python train.py --n_layer=13 --n_kv_head=10 --activation="swiglu" --norm_eps=1e-05 --attn_scale=0.177 --parallel_block=false --extras=["capped logits"] --init_std_o=0.0 --init_std_down=0.0 --optimizer="muon_variant" --lr=0.00834 --batch_tokens=65536 --train_tokens=426900000
MLP neurons of a small language model. Each row is named by its layer, matrix (gate and up: input weights; down: output weights) and neuron, and shows model dimensions 224-319. Each number is 500 + 50 x the weight over its row's rms, rounded and kept within 0 to 999. Numbers have three digits each. A neuron's up and down rows have the sign that makes its largest values positive.
After each neuron's rows, "fires in" lists the words (lower case) most often at its 100 highest values on Wikipedia text that the model never trained on.

L8.gate446:561508482500460443521509441478448528441473464544524525513492476518507486547433431458440533537451562501570549511395431570487529437503502473467522455548506466472556517478550525526435551528501631456486520458521561416524489523487449538488392450517549450528363539458489509481626491469535495532
L8.up446:576456480478475525485511511465459491552522529395532517487583522486479486618525500434511452517403491432545525495542543541553501511496414468454605493477442529433485464466551470465427468533535520449475514525597454452476486536502471551536598470497490519439581545480496486454555490481514499446
L8.down446:489433506562504574390487467498528552529521527426460469496522527578427511568456420448485474527556536607500514520430518498485444460419539409556426443461521576486514437528506498456530494629531605532410464552530467532445490504497490464510515521481537446470558549556497437412521496447439501537
fires in: "it", "he", "there"

L5.gate587:534534416484429541463563477444426512554504469536500510576462506543443511583483398478497483518522521475498496487549371504548535495452522566512441520490413500551487502519460457489499501495540513527461596455470447506534478529463583484477566564471468552532523537583522537468593359405557508574
L5.up587:424523320482415520415554488397538506556549420558493374538423446497562574574551545530568533471469513450447527494530446500543672486426510511485579555537538497529461495593486522544547493555461480442482495494478523370520480571444448528508457449483552490517497464469581488472496449486485527574
L5.down587:528539442370484468456450473591459521381461495442503507515503498585485523573462531508510422414595523572551545523482462536612437550488452564547477418428456495493525518499427502449410409529532462478519569448514509464499517528583518457446573556476451551538448545469477519453436499504451458503
fires in: "the", "its", "who", "s", "kansas", "headquarters"

L5.gate182:528499498426498528545447522439428521518432434583526486458518441433564434404453511502457419578509599520498449534543510522459550468414477456563501556455506525531511568507517625483562620596569441530461441497436465582523539513467542521520537507608547499480391381561450524454449594472450550531
L5.up182:620539490480466550450626474554531545499514520461562537553474580528454533478467493453489578595519506554445604486565608510485490502506492613529491437516581495504481483538410508434547484472451523477544555434501378485518504411516538535461527596523494487492469533565502465530567522527564550503
L5.down182:438405501543427526578523531493513504563551545570377504476559499555490483462483451593486470503468567354499459506465507456570560483443476509520493478419514501512529487517497557467588478454524499493497478515481536480554511582515494380475509496465594520556536459538354493491455519430415495413
fires in: "of", "when", "that", "those", "alongside", "although"

L2.gate232:467456558513523437600493467417416545449487443506500512505438491467541422524495496449503578476478537539547505542516517476522521541538375466513499501570538551487482499578450554428465493482449444433477492414450512582543492526439547449517464439548492508459555547446359405448496623512493555547
L2.up232:496393497542545478435475424479467456447504447479474533490468546419545472532456436494460567485518522461574476469508518549437435574553431488602494478544441453572483609539495558541521464492607527498475430477538490629478486484595512487457435537473572545431515337524513485524442530522550547621
L2.down232:526466499502497538553514455493627518499459542542483562475468547515490570497455497548513482574459448468504460512550600477463569551473535350521450436515462512547517480539468527393608447534504536517510466515484435371484549392551518450477397563434580475424428526544536566518416543511485485491
fires in: "various", "those", "like", "named", "that", "events"

L6.gate562:542573507575466510504509600490467516448517466595513445487432515456422547550538511563506452551515413554588583530558532614536532531384516505560483502479517548551484478536532524578543537491458548588565525485383470487403472514538483500519486492508551436472412526557458562500628462492419493561
L6.up562:481449456492456459574456645528432504491390454481523581446491493561572497539457489459467383424516502531466463490403499438466469454499574433503484525498432588545561444504455443425493574518558578551579503558464423466512530517490573528430510362562548521431537540473431537475556507480485430522
L6.down562:502484577508538500545570488543535530469536510488502539586530528500453477522392501511522465525469590391453490467488465422513498490492475451516546458528455497460543522545486485476509520558528496482525525418511521485564645515566468503522466480418548460572550486423413541546553511521515492527
fires in: "who", "that", "children", "which"

L5.gate556:532627488495498496526492544588508504565469528488596549442512526528519483554489489535513519528469482506558528523507496452510457563503490574482502575538545402563380568418533529566469513455531419447395520460503590570526555555576460500501563478560484365534430468543515472444512524507552505454
L5.up556:461570546462511457469471587602497518535541487442616580497528498431541549423489524593437500581542577464541502584495564511556536421410548440500488582441578483505532504424573515503554587563493510456488512492512585578493523493559474528559567371492487457514502489499587499465571557503619519458
L5.down556:511490547507566537495410480465482466446422476547495505531409416537462502515543543568488416474467522549548466544523496508526462543479520567465553499472530515520566544516462438526509485482362470561488560536562541547462464470510480564534462493480482390480523488516562487534564510527443482534
fires in: "this", "that", "same", "every", "first", "third"

L5.gate481:506499506522541544441492523443452372555397537517550546482352515588476474477521483441476565391403438550523453430427507398545551528515533405532450512442520512479494514464549466527431488564448508539452503510508555462372531538571475549527400444532585392448509459521459576586449443508553496577
L5.up481:499453461509529564473618455524464510521457568507527443549469424596428551551417568412472525524419535458492521491446489524498519512586465455499473464467554467558432448492495492517522522471407563446452566473548592472431550519612460533469436435422602420432463491434516551517496467465442469434
L5.down481:448608461439550530509510501514528600553517543532525523518474544549478446558473526515431445447562459540467472575519535504574461491549565446440410630571540462575529416431496498588447590534403549360496515517523471467451561464458492535469453468576484445502475449567446517488430577496528526454
fires in: "not", "to", "shall", "will", "cannot", "ll"

L3.gate47:475589572392557453600465508481449481548552487455527538584561490462563460482451627540472431429501523459532531529423509548514504586575520439462463483486477476514501584478462505494464465444455436512473544435568511449516545606549594557408574510610573594362400465619516484369510487472534475475
L3.up47:542622559432503541589460357496510473476468463456498511547530533430488550469571520485502445508457598548494590566425438478504571516537428424581499424520450498455435560544475591534539450384495427527470407593484518502527426491499517458531554556511494520422492537569421536415421486509522585517
L3.down47:554656557466588440585469501481465585512472502540515522495556512510579454559520513439592508510530550567396485548485507509490461519540490504546540450493403449443471484551420601509493472508497420594458503551480514455455512503427422504535467466465480395475524471519578497493424631416528485507
fires in: "after", "following", "during", "since"

L9.gate412:519534499569456556459490500451550503455537526454506486490475487583419518492464431526459601554567450488463471482529528502548494625524532571603496479445535521517519582494482552586542476507461595411480458538484476429484412522487468504483429469452553522471481548518477571473437411500469423538
L9.up412:529422569483465641498422460452531482453535496508473461509545576548614498482523484539551553450537550479499438569506501489469568453595582511521453536545519464522390557573515532532489502556376490581430435483494533474502394463428459601476555465509520530553479531485420543496537423449526471554
L9.down412:510526417438449538464556554507391536510490512509487515493460505585445454612416391462481439609525483427469486527500525544482481550434484501564544604506495496528369509497466533544507480535516447423443475509485548535409520500413514466502558492445517477545544449416547433483585473530528479390
fires in: "to", "been", "not", "be", "was", "pieces"

L8.gate183:494506483542493448418532512438467411514469551545451561413477498527593428433488497537467464472490479567468437474514544478453447484511592501509376493474490467617411422559545485510440569502424615492495574465449492372499467499565577610505475394502530461403531471556531574454461456407517490562
L8.up183:487545497503522519508535503527463543502477578542633496466428439559486467518410538492459416545487549479510467504489528436492444478476549504482518549515553482465423483458568412536453557548428595514508548412454526432529439466600487606362508377454456393447506490441571506506552460420440492559
L8.down183:486536533560534643432500514459502487454403467525532449524489523533572521554584458545447522474504512442415504497456410474581597571550471470486447544372509507648473393547492447600511571511477464476515475498480440499510549437428572481453500513497564366494476421443527497465493518490520578419
fires in: "can", "not", "will", "could", "would"

L3.gate182:438566493463480618496552525503524399541535479593552494430541496470550470511380519499453458490430570534553546488506465460431488500446494442543572532491563501506519525428488528511457581572527513537528496515569591528486543435512543501521498450589391421367500503480516443473590555456560610568
L3.up182:419566522500438605477518526513518463514507434530517505445506484554534454576426527572444436461409472506594571473460496547510481415438517437591514518481565501433624464516492560492403629591503482552549650538482542513531597474503491452504481509557468450478565449514525460454585494501524503557
L3.down182:471555525569558496461533579504527596515450464388443482445506472498478564562474497501516460410445511563520578465546483519495486498503491448574541635470512504437568453467474434484495530509531443493567560535579466466521577442465517415579527470603428448553559409418504547452447537511560503493
fires in: "second", "third", "fifth", "2nd", "first"

L8.gate178:531513305493495508544521440521479443483444498511507569418523499498523490541525479463455487545449550461460455460527501509423555468487560494480580535446465458466462531509581538522543564470526534457551416471508501485511525475476429481477475464572573431501554396457561479452408418511442530548
L8.up178:528495564504447417491523448476487581458471491562506565447523511530510501543554538468435464496470476407489563443441530483495456409541467411518455514478473482497480564495531548559542483564476531409490484529605561532469486521544487481435403401506494460379428518406608502455505560540525449511
L8.down178:425440536468511388430506481469556544456505515477530568431461567517545544522551424489541482577512457482498486451559519499557529542439532364628539530514545505487579505556445484500469434484470445461601526485571488554473445531440581530481532472461587503447478591536518488558508567521460536538
fires in: "it", "or", "and"

L3.gate516:468537530533462461642458597471481494510489520429502546472619495518589442488503579620545392497432515510491631544508459491426495497413492568446507529452515565518580488495526449450535493441458526499474515510434473464502476571487405500507505529446537539493460415511455575483503464483465502367
L3.up516:413503494555543376416511547516454534418498524475508554533430507532547462504453528516482528404499524544578484501544503495479565390540426400493511524555580499494475427540447511480468503439437522518427364581551391492503481481401490525467491472420536511475506516554599457503460422490470435564
L3.down516:528642645536442415558530549430562423508437470586566585512466598526431432482524503495505461562497479457524474463471481602504515540590425490564428407455466518519536576553502541534476525439492480474483480558488484474522523486496480508396544460478475443483457370546509494430508506490530504445
fires in: "after", "although", "while", "following", "when", "among"

L5.gate434:510582512572417448547464527496411452504511505532532473432504427600510471593472518510501586483485455500447488462484444425487550487494405450494511558543524511413569536530440503532561548517516530482485334592464606542519497461504522493461587407537530512527508489518555496497512592480445513448
L5.up434:470445527556491584507566487560577541475425533511560518511528423516538526407534477431449510571483441648450491367427429556462483476544611493536368538531457458453549479467458497511566534449481424552544493516520557471572541486470475447438501417514490482422592382444544530408436567468521572479
L5.down434:619576447567637424592480543515585519498515504519520562492459543606552501525520552465525517503487517517457461552452473600498559480416482504481468516513465520445473528459452508497517497515409438464484485531441522474428480524531451433542533504562415446451557414430518610516449531511471420601
fires in: "first", "second", "fifth", "next", "fewest"

L9.gate558:522444601538649539517497444456450428504479461515541472486410487495502495436547418489416519512535519481492457466512503516372534537588441346619469473448541476545439483502466484486502529534501579560499489503470540474421575507400518504500410458426463520520495433446553470555647441485513546531
L9.up558:543460539479496519503524469446410487478426621538531480422513500575542572527492494390499534528494457569521499406480485470498448378510444531489418534537579528458579557493469485535366497513478579469505472484644504452510470528478514565387508432538502500587478562447420521488455430525566592520
L9.down558:509532457514563470390440520411498454520372536444505518451425531507471460535478448467522511512454546557485539474480538460498585564573412494526483595508493454505466522434531460489478533515510424423457533480508414457575528503473490518441451453549553537550502477401543506408600462436515471448
fires in: "to", "can", "they", "we", "not", "that"

L8.gate233:570455478517542584472505540497426491464440519534491537529433436501469607503488477523401510510543427495520549492511463540484434578549483587513544464489499471575567524471536442500553465500578463513468533590464457579609563511437481442486509447498481455522497456533574562524586459520539514558
L8.up233:406491525471441585467450536463535471468531470544537578548526494558472498561484518509473516520534484544499527530475381486531483572485413586483479419486488429551482467537631436398562469517483508442551533506437487482419543521559380542448536566513422478507512493475469509539496459532400431566
L8.down233:580543553429488481443520552503394542518502513460471415523492462628539529550501457454598465528428433447502473493540519499503488548531439465561576458559471518540578483543544447540493465515523507552497535529595453552523522557522500462526519480584503466539542513462425584377519574421569467471
fires in: "the", "s", "small", "its"

L9.gate75:522400450395515552429488495514519488471582473544467468497510519543480503511518465505623465570534481490554464441538557467530578584514487468458499497573469463471571527510547542471479528455515540546447536503514512561500416583416508429455434468445411492520493468492408499343475519477473592498
L9.up75:603495492494540597558501589467527464507525374542504522465510532476516481533511526516524559493466487579426467479429530575410419580454528495512492521518477477515552479492437565508507469421551487586596454495457585428427535448489509463488474538506538492439429462576488514447545443509469476486
L9.down75:485549559595555533502447485540451475454526556458538493521512527513404507492552407514494568548485533602381438473527469520540593407538408519509527445481519430442459577518504484519428420552484524482460500440558476531563476425546469532505494510533495565494573403432540547513480663553550506504
fires in: "that", "which", "what", "where", "as"

L9.gate143:478547541580518526574459522550511489514546613493535455551435375549463519451538499458484525479574495548427446528519549468494536470541451447562481506561462478586540429513534468461576555483517527444519550477527499447494474600543577458473549479493566432393450545435557442562494528485453480421
L9.up143:512537568509527562431467595542541532446439466487533539487421484471602441475458513424519539541541528499473508490521493513512459420497526477524504497477541564520552509473516525446455462549544535502556419482451561460460507575486492570527397441449492423483553401456534456600557475468523594586
L9.down143:403464502481583502444484569453549533519518506504500388458550548522387549510393499478437563527566561506466470463532380469543555595454487524495482519512494553513533460552485477503439422521480467506523530495462586426523550556558595535421431480457489418545432465486517441486524484417542586492
fires in: "to", "not", "cannot"

L5.gate340:599411455511543602367527496541568486584517442519578547545510528442480432533502536495532515526516458514523505434518555545496520459525461437477530507578448506434472540577473444528540516425399464540427404522582516477641475465471464627610456486438427577523543504541553526418542424432406398475
L5.up340:449468466459463455513463599560481541475458479408599467482554533523534512436406476568555478388397458552412495528497486463523468535631444569483512491444503500515544496503540600518560533553518571452460513588564439528502602468540492529485440404478442485438433473534530537501479530530505419577
L5.down340:499453481527486509569561491498566460430480491593481532532519499541481451495413528490534433459412457549509533486499598560584552568467446462489514472429523491487550530495513494429525484468494517562569478532436521425578450506517469426465449565461415455463569421476500571484506521507426500442
fires in: "of", "other", "the", "exclusive"